{
  "num_hidden_layers": 14,
  "hidden_size": 192,
  "num_attention_heads": 2,
  "num_key_value_heads": 2,
  "head_dim": 96,
  "intermediate_size": 960,
  "vocab_size": 4096,
  "hidden_act": "gelu",
  "norm": "layernorm",
  "norm_place": "pre",
  "norm_eps": 1e-06,
  "positions": "learned",
  "qk_norm": false,
  "attn_scale": 0.102,
  "bias": "none",
  "tie_word_embeddings": true,
  "parallel_block": false,
  "init": "normal",
  "init_std_qkv": 0.0361,
  "init_std_o": 0.0068,
  "init_std_up": 0.0361,
  "init_std_down": 0.0068,
  "optimizer": "muon",
  "learning_rate": 0.00715,
  "lr_mult_o": 2.0,
  "beta1": 0.93,
  "lr_head": 0.00624,
  "warmup_steps": 200,
  "schedule": "cos",
  "final_lr_fraction": 0.03,
  "batch_tokens": 32768,
  "max_seq_len": 1024,
  "doc_mask": false,
  "train_tokens": 307300000,
  "max_steps": 9379,
  "dataset": "wikipedia_en"
}
MLP neurons of a small language model. Each row is named by its layer, matrix (up: input weights; down: output weights) and neuron, and shows model dimensions 0-191. Each number is 128 + 32 x the weight over its row's rms, rounded and kept within 0 to 255. Numbers have three digits each.
After each neuron's rows, "fires after" lists the tokens most often just before its 100 highest values on Wikipedia text that the model never trained on. A number after a token or word is its count.

L9.up922:090133123184156085049080157100123151152123057155183036082060140123164113193097104151091137149131124134115126124158096108154174124127110151082115120110150147167175111045115087126061141110170125170138154123150116148190153135182135114126175228127109108134109117132122161125155128133116193145158103171146125134082151138105109173082106104111092073123098100121136112071158149108122135145147086172087131135144113099178106132119121084133104177140132110120142153120134102131134126163117126087138139129109101152167122206083168095117083120155161096087149142182097113158110092180187191134
L9.down922:083139105182113136134112108076133162102117129123116090108153148151093108125120143105150126101111171100150147070168088123148163072130074163134163155189099113133154076176170090062140111106182109131168111123127153148138168108204121128112172099110130154160100131036157172089080127092133112133063126125143185149081082113162127107119115123146173197066100126168062166168175139143145081138151138166128076049097128097105090110208094127117171083130128111107114149156119126138102171115139155143078145165136121169110050170138156131122126159148163122156121129141155127075149162148133181161
fires after: "1" 23, "2" 23, "," 12, "8" 11, "9" 6

L4.up351:128123154093167138130132122144159125105073113060146172138158103115153133092145114141145077083146077156132192129093176123108123143100126091149157169081125134075117105096145194131124092164163193132175143065112137136120103065129104106092189103085147088080149084122147116160134156078145133094142102108122133194097126082149155173201190138113125110098169130170136106147127130104099166131151074143092103159096101080141085183099102209099122114101101119169118135115147145122160103131075124124130152156129134117074137116150184176107126176114104057090068163167168135111189151163088091164
L4.down351:148090131121112152109118127133105171133138165137129152129121149112091117093154120129094120185215157147156181160109055097150160096094134180039112085063146101156133128128101094104132165114138119089126090164160137123145116184179152171098103113096185179085118051134167139121137165184140128162107150134153163192143104155131107156138076104120169121162172125147140214137147050118139128141081128112104113093128150112176160115140131142132106077105187074075119178127126133146135066194123145106117129072114133127165138163132074067166120117119098136126091174153109138096118097135116074069
fires after: " the" 45, " a" 16, " his" 5, " an" 4, " The" 4

L6.up460:140092135071144143138116135157183137115088098133141110116144087138164129147145156146093141126153140148138104149197213081109117090158127108148199121074113083156108047154061148144111075105096119090101142138100093104127118094144084121142154138156158156112117148162118115161120147094161195142143136187116158168164105112113146113129147133083145118122117145159146096116193080118121118134072206078140104095118056124125157183093105163149144139107107084081113156129122176094150155129255104096127151172111092153121083118152085123119089132121158144031113145146166101155107167120154151107
L6.down460:117105129149060125132173084102099128145189131144150181154136137179119135138112146120106059103098179130124111154116075116164129151153131163145154136162110171137145152119188134164095126185117110139096158167106183099091156149112153118149138128144141117131116120165067131079149087175139085153168126113175135095113101168130195070137142142106091088093147079103139128086091101190076104130096095077104116112110108142115135112105121115134134103119110115108109159093169177200156160121095131098145128091139165153036152147129161010088169127091098122128175131149107158236134108145134133187
fires after: " L" 19, " St" 9, " F" 7, " G" 7, "E" 6, " H" 6

L8.up177:159142165093189143050140103071154102107073104174208130107100125076165102136145122123118112169149120082157131152126174045086084149126081048130103124140117171097110135119105062111127120190124135159117180120086127114094169108117107117140140165144102113159195160197134120161139125122130072135157165155126159067125132139203099115149120140143146115123159170091158057140112185122152155092114128174112175092128154119095112118151141109130064132116109161087172117119116070139076082155111108104139154109120141126179117143126128173104126105137189155155103171082144149120165190120179092140
L8.down177:090147099155130092173163128159152152112119083099164156169135113115157082159140127107139094081135134119106091168147129075121109153029180136120091089119107137173100087113144133068121123165160086146155119130076147052101164156138113127095142056119132161099180136160129113101195137106106153118200117110121170107151151150198116123162113128103145157152145078118093146135085165172178155122125103110115061129116117162084102079157108080185155144176156179085189166089148187106083109134101093106141128084157103068142149139148137143131099111205144128145081129130110154182110077123123149166
fires after: " " 33, "2" 9, " (" 8, "5" 5, "1" 5

L4.up216:124135143075122116144115115100170078106119136147099146051084124145077060102149117123116117138144127119148212162101125099132184125132145166148137137150144114126157102165136098120094193148081205102132141172178123109134126081169149152130086137183096144106105153160139156157142142134119095107147139177133173134119153155110132079056095066148108180137092059097123166113152113130084147173085183065101117098151124116172150148132088053115126125129121147126092172081166164134097067102106166085092179132128107204176124137156166084090150104176188099121112086168130114087144131119145180126
L4.down216:104113115111145098135072107121093094083149125148089142099105117163056129047190099121169160167090161105193170109134112163160159131135124165197132140149116112083130191140118137096118127102093124145143128134148156085118064151194119187133128099128137222097106150127159085113149126119147141083143167171084169124126107141095100173159136119143143175084133082119084101182172148109117101123144130220089091115095143099136103102111119110116118112131112157105122112141092104182036137102146186115170138100172143188058123191169105142112131121124128073161162090146127140095137119150140081142
fires after: " d" 40, " st" 7, " c" 5, " l" 4

L10.up749:161122074164205134127139120182214083108082118139178110080192130106107031131111148159102135095074148189103154128126160093153129103166089122085119136086132138156121073122142145152175137036125158139111157132088049134113225129165184114138159157160138151137199111148158136136066122081107157145105146141124113100119150104112112144135076149138133085096074123102135188169085104126160175083147103099097112102095122145144144172143148152136157119142153046106145106161114105125110115164143061099116137146134086142117125167114151111099119127107073148122137139167106136151152161121131103147
L10.down749:122172155136166068151075174146075101158095104139075168142136135121126155147168113204130135143134116101131130144133134146190144129140141155173082088091104105127117062096080173068141130107146120155130079190179131143127176085138123166145169130127114117066127053139081088144146153142136098187117126185158143133122124106066146110148161115163137151111162103156176102132153172124148121043127146082161119127133149168143076158105109158123158098140156131103072115128109150152127113068135111201116174100059140114089082123090103118115156120149036115087180128170141094140170147136146140061
fires after: "1" 37, "2" 35, " W" 10, " " 7

L8.up28:133085179138160169073197127151135135142135120108164101137097153136097081100145111177084145133156151101146129138149177031196137132122119144097117149110138150073129121039050105147098156117125142167101194131137097070146109075145098118092146206148152114144160143111072131148167165121134133129114103157137132153160176108172082090136107098105135126079115144127134138092155158099138176163113150142095115108158154128104143114179107141161150152179137160071132163115179133106114119100090084179123100104112102097115071138129165182082070166047100127139107134153073165138165086186146104145
L8.down28:105132145150133173122107144125087155124188111102139145130089187123118097137139085145102114119126126157047065178115093072124146104101146143116123135162170144162165138088173161122146094112120090152118104160213131102080119095100110143108113092163061134098126189086074126147142161109135047166192118107111177115086078192116115153137133133123111114147165117094099177153128136216104158158090064157113094130095116078148088105146122108164189193147180130087118125110126177109163113139141092098109097166075133120090124149101147167116169113089136174121158106170109136135082148204114144115
fires after: "1" 30, " " 22, "2" 15, "3" 5, "." 4

L6.up750:169106117113125152131092114139160193158083113084154142105133093125108157156118110134097150167182163079148128101126167132156186068146147107048117136157125158160114080134135086140099069104080111091118188140112146132150197132079132129113111173161127154156156170137123097067178138097145135182126180150142115152163140092048129161220121159135129071115078119161123088108148154167089159105131172127056122092103122134138105165153186119104115073123076127091110087111071157152149114110109155078132147154188146109141160116166103144116097151160107113056115165143164133072119173098110132098
L6.down750:148093176100082126128155100160152111147079086139130140121146104138187083137086090162077117144150126149148134168187159051162151100134077131163123111086141084140140121081112160094129152101114112101124167160076130123086144100084121138180110090131101122182113133168135112108073102181079112173105125161126170115106124163145158101109064144141132104104155107095148113153101104197099187155111105156183130116101108137113036161120092159117087149177116108124108105171172196144117158184139115137143152134158106166096077163182053115094160125116106193092112090123099182117138189122186155133
fires after: " F" 21, " C" 13, " B" 10, " W" 9, " L" 6, " H" 6

L8.up558:154138108126126137117101107111146122020154164129150125061071113088142089155176148131112081140184135093122114145170182149123116107177083069118144113123105116155048135112108097181154118088164206107144150103098081136125140131136149157114182112128163071175108119173127158118111134114142117143090121089165089154116123116117096106160114125077206084172141107090151154100192189187107168124148162089077131071185121143174186167171125089098162168120110100125113114109080151157142135099159160123134169098132130145134130142180142099085080142102115143123062098153114091106124128083154148171
L8.down558:110152110133115128126130129116140169202121108131089186123158080102154182149144135184108119111093118113106131134183193152179125164138185142129037154123119083091138112113135131059134155080082088151102144108113164165163171133175142138125132165157145177116145015139100137127169138144126137088118084164152194100076108132079145117120148094151049165147080125130160132130152127141086115139069079101217130132125102151058077138140099127120138101154111134127115121102142118163163130146086133064167147117166089101120077135082147127153129102138088111085169116171118138151140153179184107153
fires after: " W" 24, " h" 18, " H" 11, " L" 9, " w" 8, " le" 8

L8.up764:171140064126162116156136195107162172102045122152149151131120166149133107132154178178179156113102093170175124085109108086138164107162121102165171116125111091116074146115105144132111110089127154103134152138128103099152087113134168103140141132101136168122128103104164108157115084099182106079088155115170084126161129040119099115150075184132109176131091130121110117164133109099109083103127125139122150067152174098198182160102101101093122127096178067167100108147125074190085152173182171094067176147158122168129134126164131172106122099152128136147141205129065093115120143110181112150
L8.down764:134177066141054137101067086191139171143128042152161114135073146124108122107101189131118132176149100150117150129099121126103239194135113138140138079171120120090115158153123101137097138165099108083128162158116086105154116117103071110169113127109146096155118134117134134146139136137146144137076162146120078097101168166086137184111100132131132093157164069105166110123157169072128141142072134072103105138188102132118103106126104142112109155167155134135147120106175099130152084126126075083112140142204130128160129071098124119128166170176146160163177117199152138166087161137054119086
fires after: "1" 34, "2" 23, "0" 23, "9" 7, "8" 4

L8.up367:107099185099106180119107091132163150127074151144061109109118119068168099160158168094070055122136134112143181119157137132135118164153065137124151156179137164142150138147142096198105111141103106108065112088159166125116135114091156122097099114163131132122142137137100201146135144084138131166149089112100166083121096119094090139123132160069146166120196129135183137121142135142083122116148163106090205079115083105229136135172135110097131173181070102103114156175114100061129065121139105127066117151157163151136163167168106125133150135124183126119077136112115128139068104121084170104
L8.down367:120088116130122153187126117169125096107164172070115163095146097171162121157090152096132093194119178099138113174111111078166196106107145142161104086168119175152129136077119137126132136161096142154109160127154123161148132125136048160077128159083089118156093110106129109094123101153095096172130122126156122168182155116092184095198072032105165093088150119149167131186107125176128155121151147162149145101098095072123152110113169129058149080171161128110110133162099138093087103177128072136066105106087148146119104132175176146115091177170085148134147093100107165125140117115090172126
fires after: " c" 19, " d" 17, "p" 15, " C" 11, " p" 7, "'" 5

L8.up120:134063177121112163174139168119181186092127137117144149091136110114143082092130110072187154087132134100142143133096132121146099131071127071141135195143092120075147111129162141115125149135148104120111150185113133154111068135131148143153108110095107145143122122162139123202156212097138146096118167174113177096152083174127104181157091131126141139107166151112131159136146079093144113067120162159092123096117153124085134107090155200087090129147113143087122107108077222151174119115030125138098067124199107120075158126116115165100053127093113148127122177193127123160108121141132145098
L8.down120:159094187096139152159197119145076170174158138078121083162161156114060122088140161113153106150121040145141120167133155161077118107133164089069073157119081143135183147159152173114100124090104131175104160143096139136126062119147130128075162078093120192141184157157138157096154112154100129123182170113198126099099145151126120159182111104113161146113121142133135115194148147095109190090138149190122126122143146088122164177100158111092086165145143113101070088150132138142103132149123094123127148120106095140066135090072094098083118134058093177098059118129132121143151154125114139161
fires after: "2" 18, "4" 13, "3" 9, "6" 7, ")\n" 7, "5" 7

L6.up487:133140113159210174090149153097158124103128093153148136130121122100137103132151181077086068095105108195153096115027122146127074124117130106112129150102099133145141049134136155164118092139121171116126169141154153119166122076155120133095181149123100142120156126171117050131131183146151115103174054116143096168118092169111109146155176161120104087144073157169157157137138082065128128091099138081197073160156152167159116150133118131149085084108127142193110108112158145105125087121074127127137124105171063113131179118184162092085132113114134132140109148150122106226157141122095148093
L6.down487:149107132137090168183175168128137159174126120170088216203111105120127088099113127107154190125124140101058098191178108165153167115185186085145161170108095103129132085093128139106182142067133100149163125071069166109081162120114134199090162114059096095089126126121111114147146111136096117140091163129084188098105152133141077142102083116103194120136145150084152114122134174144145135072186140128156185107140106149142105123106155118137134145099160156041157165128131103086126152131141136111161183095123144112095182111118121163118125111084098162083111111140149120078094149109127102126
fires after: "1" 17, " the" 13, "0" 11, " a" 9, "2" 7

L4.up180:106084100142135124150115162110191132059120090074122109143213172123209168167143103198141127142106143091128156123091087135121161112155092189109063148181115138144166183137113163121139148100154196128156145088092109102115113112161105108147129177124126040108100079103127134132183113121112120130075068186089057100155176169113095138129100135162123144139171100105148166152169171169122128074039058159073157119116152129090128118122124095144108108155141091149139097211140149119112119129156103137168111120134077102121125141168117136139100106105160124098160139165117130111103130110121087157
L4.down180:130134144079118121099173131129143137128143098122096103193191146187113137115127133156092186107103128136186182102129139183086116138151072208090100172157090093138163163129128135141115146126125161178115117085128109120053157109168086158136147132151176166082116155098109164100129162142066128122138164164107118181122149164119142124175071084115087144139137079078058162124147161170100161095190137141104115075117142146133156122104089113114074106126157180132146135126107113135179124041144147137104088034164145113101142126166026109134166132154124139119189131113146139110095115096095128139
fires after: "," 47, "0" 13, "." 4, "m" 4

L10.up392:153158090123114149096126168094146124102122099103125129126137097096141126137113108073152058158149141115099074137122077099071114158134104212122162157079166130135090112134111182160135120120102145138139110093124137138139135141175145097136057138238125179201127110092071169117132167113087143107143119146105146158146084130095122171125059187157084145141126031168163150098090113091148100130095076125112107105134117141148171186178145124155049117119129160196213154119175117119140142112130172148056134151123110131124167094124124103166140148115142134156090104158147119111121068165097123114
L10.down392:066111137153100103178111076115137165084125158140123094078161111125127120138166148118115146123129123147130163080142178132112079097055118120122073117123107130136177099171112141104117091182148136083203113125163107130147177114081143126144180147143169129103132144119087071100178126125106141135158172124108078131112098111068196128088099158152148097158178175150108142119144105143152205115155156087125172114203159137145159151122098110149142067119118091175144110118122118155111086132114150124098134119076079190085120069125136187091160193148143118175120190064108062118120179145079181120
fires after: "0" 67, "5" 11, "6" 5

L8.up793:109140114139105093148157181179077159094127112083093136089095109108179129133101193106162101145118184109088137108122114093167057148196126104124064150120103126208151151130113141099095124149113134114154149148132092146098125097090162097107106173103148119186143066125096125150141091116099190136141124154138156106222073153167130171162115127187134147088104136151100111163163139103112131115118123102056168137125191111160106103049144116095151138098117109119176119125124147166092155141153133141112100181107060125098126185143155144082168132088093163084137132171126109106210141189080138117
L8.down793:134070060142124147134042106200121129109160093147090124145114094114172133170102145125125100117157063164117180114160115133126163148143133185167119126156108141136104161093151183149108104136118160133174096160118088159126120109085140113157085128120167141141122180137129159081144121109100119047132093110098122067149140158195090143183118090105122149201141084150065137129133147138158125175139103168099116100155111149193105088190115143139100169108163143109185170049090152074119103114197108189134130124138102089107105121143151189110125118107155121109122051156102081195136130112141110135
fires after: "0" 49, "5" 10, "6" 8, "8" 8, "9" 7, "7" 7

L9.up123:115140129173150086120155175165168129113118044086108116189089128148074158136141146128136102103127097137188126084127106112074139131180119105180134151173102150098103119163140167075125166136051141127109097145062182186131108151136217122103099175148128144123154148124081151060148108116109162127191166138118134083158104131186102130111080126075115113190091092200148111129152120114099110105120111074101123126186137098112165137128132148151112134141135148145127185108127091107082171164125130070081143107130081086119145138102125168115129134160149121135057088123175177102111049126127180149
L9.down123:051098115144095065152146132121108111108092081162125122196171128120143055184155113153080122162149138159169183163110075162153140191111115131140150113142111099210181118147113120087155153186106136126174107138118095071169166132105172118171156162153127123095068137091071142158044082138201126108153163136155124115127119166127087117151114143104154113107069088141125132126141168135115163197116115115154116141099155145137173105107128120135149078093161139153111109105119151134147083032108103146125086098143101147120072131127137137067102102067111145208147133170140116134133097117150160136
fires after: "1" 19, "2" 18, "3" 16, "0" 12, "6" 8, "7" 8

L6.up326:117142100144102133072191096078158133093169096183113156089146150135105174147131097096186158131129103135124080145096092155128142142124117193139140166112156104078132080109062112171118140167141153152163127124164096119112095173086138092090084117146135076112129109155155126102096128143143112141141085124110106138095150114110136176118095175138087130157113155174147162162185126120105132104083109081052189144157132128125127096147164140177132104086181154122155098154144091126088129115129132096137125108100075132097171017179175144172145096124212157079137144115113108081229097137161166095
L6.down326:086084196112137153142096184183184098117141108103094073132168107094103128128075126122105141152155107114171146103085160123136128147109122106091045129127093096160099113122101098095140167102135101117174100162109170112128102113149133133097163076179185103170114106144110121117158145162104085104178108122058135093118044166090101091103138088158101187164167100133063115111160103161164151188149145108133137134095112119118155108146114144098148140203141114126095097115153105154205102177134096132099118138153144161129116180117080122112139170142108194106152140131063183165189186142148186139
fires after: "." 40, "0" 13, "em" 5, " that" 5, " sy" 4

L9.up67:091155106123074123101139057153177154136124114080118122105145140138119067120167106156135085136105141156076137135116175152116074132146178087076140124127171184125108104116083109113077107139137128102114125145163171137125197096127115147104123162136124116090212115149123205116170129131124122111096106094096154157132157145167174055154110117040142094096181177141144113089120096133166166094100072147151113219062131133133115100115129148104096141108155152092165143137123189115170076125110113077162155121168154069128166150146126141037155151119146140100070110141136127185139159148158158089
L9.down67:169149156056179067132138103118130098161153139169139128153160184131134145124084172113092126123132140161122184145147133192139070125103167126144103079104082116089207143077095134121159118116101063099063102138085097010105126127107142098118128114155096147119056148098155102106131103146113158114094164096152134161103135152113184143210142121104065112129106107098134130079175179079148129106170122159114126126105136140166163147173084103143109168163164126148151182120146138144142158052116101148126115132189165153117132091196131101154161163147148097103108099144099161101084139142169138111
fires after: "1" 29, " " 23, "2" 14, "3" 5, " |" 4, "7" 4

L9.up569:104086149112136167119124137155048128108109169085174195169061148204108098147134118116084158154113147185172115130080136133098086132126176096117151178161137085121135139091063182152149160121126151090065118123151204169129083114128143132155123142154136122157097141089107105116065153095115165181109171086111137101122127164104171128171127114138131110136173139137155107140152125117154153152121083176071153101087109119183132110096201125134089099153087104109153136111114129176179132139102165113136139121099175108071148109092130129118123126149207125050125147125192080067147147141093066102
L9.down569:182099149138088139156143137175108116159180141133110144154141076142156127107092141118101115151158099077119052119162163130167120141129131087106122127084120152099098117092149056125114139144138110175157095149116104092120100137158135101131082060131168132111147153113139151093110042115141161139187131163178135139165175085112164156121189145146177143097092146144089132101125109066170103138198124158170053072180107119112125126166095185093141118077191122123130131178105146084094118082119136151143098126119128122185097091147163166064103150091149161157124096183070173130126152077196168137
fires after: "T" 13, "B" 11, " B" 8, ".\n\n" 8, "\n" 6, " T" 5

L8.up97:134097161179116187107137155161161168170116075166149126067107165127120080168114127132074179100130101157161163159206120143134104112094132093097128138141111127109133130139077153156088105088088082145111202110137137145199154100144147188126096091147123134057092188068159089119146150138151142148125085097119162182121126182108032124135139130127161101120095130149153115111225146102104141093119098127127148117151105106094142106110152141040163134128055114130148098135075150151146165148119136133133117153120099154172191125097111155118109156077096161126089157165134142086135118056148101156
L8.down97:146142136165097153170098133136114161124110133054132088120082103119134156022079115146116079137153146155147104115095146088182137141084089137149169137193151105158121129127107072168125163114153093112144142190094135119106159073112139133134154133098116128129096062138137184108229152121122135134167147094126156149140099133106148148109073123106086105129138105103097139113193102157114155113098181081094098069092123170166170168124109157118159117142124110179120132072140119114136176132171110132112188102138138114168042183158125116164113162094088123051096112119140087172156158137114209099
fires after: " C" 19, " at" 12, " R" 12, " L" 10, " At" 7, " E" 5

L10.up276:135061189124124155110175095152171135089136152147109095125155136105180173059092110083061095119224147140133183162107140131092073134078147139115108113200115109124099187125133101154176178155148114130143160090127093092103141109134142125126081140149139117161155138119173162171118126193121095117078119120162184162074133117113077152102110138079115099081101177105155166106100104083135121076205148098111162108149191113116100121194140131152134130078091075193136115149138144101186111130087110127139132127089175091141147172104129100124109085129104114100149191136138101103130114180141160139
L10.down276:152138091091112098163096062114157072123174166186153066104112118087124146143165112149116137067139093074198184048130158163162075098117126158129192093120120108124125143144088097125089102087160099129152113123154125142129184216064105131150144159144117139189155122158084167067152113126150154133104104120115050116117157140153109142139136128155070083158161198135127122112044086147102139169151153129150129173119127184116125144169094148184162141123076088149120100120122120138148119091039170104108091148141125153119091129142141083092163135154122133120082173135110140143136098142164119127
fires after: " p" 17, "–" 15, "1" 13, " res" 5, " dis" 4, " con" 4

L9.up272:154163153150088138121136080089184121122116031097151125066096187131152060182160145072133167117106099088168092122105172120100148131141096086151077133137115123140076141086121151158096156162111168079092109126062125176120077168111132117179118135120203117164079097159123113134183158101198128131128153179110137156182147142123138092125116129086135097164125156139153151171113112128138083073080109133099161096176181142133152153115131153145107150062107163166074134180107131154102116115160102120113136162115103064095146146147144111183125103110127093072120104186115135129144201129153078132
L9.down272:110159099139147074127125201134066098150144131146162067129166140120107115154118070106154065169066131097160141136122126181181160173099105065109117171131180118118150184089128132081146145172140121071160086150185109147149159101111153176168111121136144103189127118173124169103099120101090155136141057158115118122133111126169147135125090140149068118154112094101049163119138074076140109091110148156162170135102083160104127141162149175129096169121073179109162174134103090126198163079090126151155108118111081149083072118127098167140131084109138117138163147083067099112121136102164143138
fires after: ".\n\n" 32, "." 8, "0" 8, "4" 6, "," 5, "6" 5

L8.up64:128069107175151084112093148145078168170078070109170085052157093072148137144149121134180117105135146089115123063103118130119109083092177108135145094168150095143136167113087135143118152134127168219092149187171096131127127161190171141139164157164121116159119117074128101119051135115131113140139135109084137128098134149200113120140124111110145181105126174137117179128214122184108103087188125091083137157129165127164109171107107183086077124178110134132103064097160121083185154147176116122122136147123104171106153101161179079128108109094140115133119088102121133145096134091126170123
L8.down64:112144130166168152100185096122160126129099121177133153210106139137179097127109194157158111141106118109105136075134075116177115149161084152114098172073125152108156128124100142148111138110180120103147141196063161113139124080100160176100127112138090075083109181135158145117116111194148130110086115075182103105139136120103113131154192091160155101156126077128098132134050146144189137117159159158156120132071130158081149083134101141149141084122153152140058135136165123115029099128120125062154077097149149141135065119159096129093173130095147156107179089108090105157117106153168161089
fires after: "1" 25, "0" 18, "9" 16, "8" 9, "4" 5

L9.up767:120075123154093177060157103122153179126134168206147143125060129155101135082122131112086137120106151124098125102070100101116087104151155161158182098145199146158076094133122101152134118131110078168145138119098096101139127092157110161135094084113056143097148097103171164154144170099157119092110124111113133154162146130190121127102096091120114162153124160121096173097154090132074069147062095077115118187099173117074129125084158171153122140131108096101145147162184189167186152105124154103089129080158154092173181170135173084146146129111133140132157178192180149087094111120127154136
L9.down767:128166102055142142144096098145132121137093150068139156111130151187101072157087092116157095076143104074150110179150171085123107154124169152088168105176154057087111134132144100145155078107105091126158159173155071195176065126133174120172180048101130139152082158109128145157122156119186128117103140152189126129132100131146131143102143128136122116120108157102143087176146116118118090200169149073113097146109206099131083139098133137152114122139126124113116125138095167142100100098130172187144104187123158186109122132116130147108118106107153120141097060053077090083126135188106134086
fires after: "1" 29, "-" 26, " " 13, "–" 12

L6.up939:115145137117086151157152156113102229077121127068187169113125157144082162115160110173142113112142151131139115050098161083149137095133173124104096117142135191096138121128100095160116153114156115116089133091094150121111083123089115086112128126108127087138156052130136088173055066135147150125119114075140147150137155159155113160134144149151127100066156160115152075120120129128155044144169161160124117099098124036148162133147132187110112150131160119126093107187141163133163148115210127103058137124195147108111138138109203100077092185133075126127129120141104137148169104186107156136
L6.down939:161131112133091116093137131121124131123090154133129139127102171070165164131166078175148114135212129121152144073155112154119124064091121156132114082070151118107152145142094115142157156079110100058153139132136087154163149088103152100120106122181130171217151126142116120148127096154203184135093123120160146140103087089158114071151139209155164133104117109105147162122129132160104143137126085209091080094072144105098086110107136128107132123130167143117108057193051166091154190128166098095075095189113134190146165166160085100149128114157107104131145091120189154148122120151115126114
fires after: "A" 30, " a" 22, " A" 15, " an" 8, "'" 5

L6.up803:150124092089197121098118166120125143132123074118120120101161148113124111150166110089175089133115103142133183151101116137161140094125151166139137113135066132144140138119119110236132132189168219187099162103089098124117084200157076104094159153143143134115159100123094081162104117072149100100162142118061104134157162122120102110117067113093126190079127144170121119187149128113146114133125106123096114119117160140165180128102062068110118155108106127173126118146090177117118134172108160148096085127167098157086137104189195116130090091096183113042134153167099109139161147081121148153
L6.down803:184138094142141109123149092152084102122130087163201162167094065130073107106137116084103101118132137169134146167140102129131140117187130115114155088081194143089145111118147105138118143105145137143115116122092105197146178096128127167115120087109146128119158129169144163127194093174143112102127150121255100082085177107113124104148097108136042099119034130116122143097092130116101144118165103119152131159110116075123138165106126156124116047132118121143137177096140202139163108130137123139145161081168182096137142121120124037120171146121131159183136162097130159134150088109137146112
fires after: "." 50, "," 8, "0" 6

L10.up646:156140145135155167095146153112173110122100113143114104071120109129087121078164167145114141127159103095108151175106131147151059078108081143074067144105121121128096047105135110078163160127172123107108119162148116144050152103200126105108142200084144086149144166136173114160092102153118130170132113157159101069094116084127158117124115136147159113100102189104118150137168104084178160089161134093148081070164118122120178112146181147094137111173110109082152146075150171145153192147162180110089155102123148098155106154169140087119043148134192107128092205138097160134135157147152125133
L10.down646:141170205140126097110177152127101111147151112148129159077129127109120131136089163130088146085078143095117150123138103074167133145141060088119136136125132118166137098125165084123079118147096134126044141132095146116058091110134140114100148122121133063074142171157059125129125128118183098125140117161174169125121146123081147132160158063079178192104195136141129114096155102110146147150138129177117176157130111116189141128139085125181121149118046145111195119122157120071142131097161166118166172070147175134071132158138141103116143199172184085086103131142158129070095083145120136067
fires after: "1" 22, " W" 18, "9" 14, "5" 10, " R" 6

L4.up555:183151120152148124138144109133092165134124118102091156164179179078156105148088180118143131101204116195139141141104114122119160159096113162084185112080095096101086095169148117114113150157130144152093106108115163169172084105169119129120072157081163126176111124141116109166140152160133130130138098071132171181133133133126118124123126196138096070145166153148097099147111034180074119100132137152176139133108119067092104133123150152113151107131127113177107146128123157083121153166093140174169125099145147089101140123139212126099071122113056150080116099098065142169144068161030119106
L4.down555:119148122093134103165131137147127168114146192188092104151096181172083135114162134245148078120104138078125162153182177125064113122083108152102125138087084099148089169109111114143107113087147143110078030151074190107130119162161128075116124150092143127169123139132107093112123149143123149117118126094150159134172106081180127141160124086129202128179130163160097191091109140146148127110154104103078099117137081169075131146076118164157131136060120138124207090157129088150135132138167152134170134112113116070108146133155110159137150113119097151105064155100104134179180109148097119136
fires after: " the" 44, " The" 6

L8.up695:129090092135095190129105155165088112109101114078126139146140083148143116132170104129122081173176141165122139107126135141092150183073099158112100033114121142164128149143174079158114103126159150151117141104085138154144165042176125162146129138171127128101133072065174104162123151126157145088111121103118156133105069091169045090179137150155200123082149126123136140130139125074188103160156118167133153104118122119090083132149107195116130147128141143066184153128148142116171103165088115142136092146157184074079124194175092113184114102142138072111101170155095097124133155130110186108
L8.down695:160068198068104168219104113123116069128128117158143142120144102110163158070179142114118078145192124170097122111093163159071142154126178154106168194159112156127044156150115094141128162108121147149111102113115158068139102059087139128114088126167117147121163114209149108138082075116103143134141147142104128114132175085133130125144104086117147174102173160145115096109150142127139094184152172141115127097164148158136123156114045131099181157120098145124095104122130126183111120097097138079123166110150197099156114126205157117119159139191140128093134086077122117144116060132129105114
fires after: " |" 29, " an" 21, " a" 8, " No" 7, " its" 5

L10.up788:136144136168102138103123145102183170164129098081122121212112156094149173070137153140189144094099094151187076162111133117115142132144144134206141153101148143100112147134138150133167093125063158111194114145188062158116185150134191079153128142128075131166061102118147141150145171108084142130115078174128120075161126194113106134116100121168065171107107074112122102124086160034101104135129158148047154102168139127129182136110124129136144069085104154087127178186105151163112156094107149125092135113128087120121126141156126098118161117098080152175176091127132122133117110149150144146
L10.down788:110195095110140133124127179093108145120160080138142177071113107109115144115186127131146144163140074145107173149136072138149132084106159173158069092107067110108129093153165183050134112176162167164123123116120155131139149086071136178123100153150127174126145155075097139108186084119142159142128174148157161163133212172124110150125136126104100183179049122155122127136084114182054153086141142076114146165092127180145100140136128074126133123144155041139112107117128117147104087125138134171108136121118095137149151139110076109115093145123102078190155080145095126068173103102098167101
fires after: "2" 23, "6" 14, "0" 12, "4" 11, "9" 10, "5" 5

L10.up830:135101167127146121133094109143093113158079136132097136057147082124116092107054128156194171169126160139147137132157130087148103133132097097141128145126170166111147107096097152093116153136087204148167129153110149161132095101133151158075083192103163111108177071173146161121118100167094051055111150112101139115144112127120112147120101144088084122133158160141126130085158134169155108108180166169126081105134189136172096120073143172110152115138118146132116140079154225171114151112128152155169105078105081128132160161146121130052126078105103094150092139171113232126124124090106172097
L10.down830:097151171135126155050117146126131121124129142201135161116123105116148147134106145130110133096126135098169185165084156169166180189116161072175146121155096116079063143153096121120131154128127166131085177072139173161146128077107144177097124145111092191097119167144134130104084152123177166189082070096107112072138157117170110128146094154084171147138117109081099087168098197092086118127119101159197176095128152086102126119153158110145067168070144178130133122136126092126111117168166124128119101114103105115086132118120145074178142091095137135116034161129125126162098165177132072102
fires after: "4" 18, "2" 11, "6" 10, "5" 8, "3" 7, "8" 6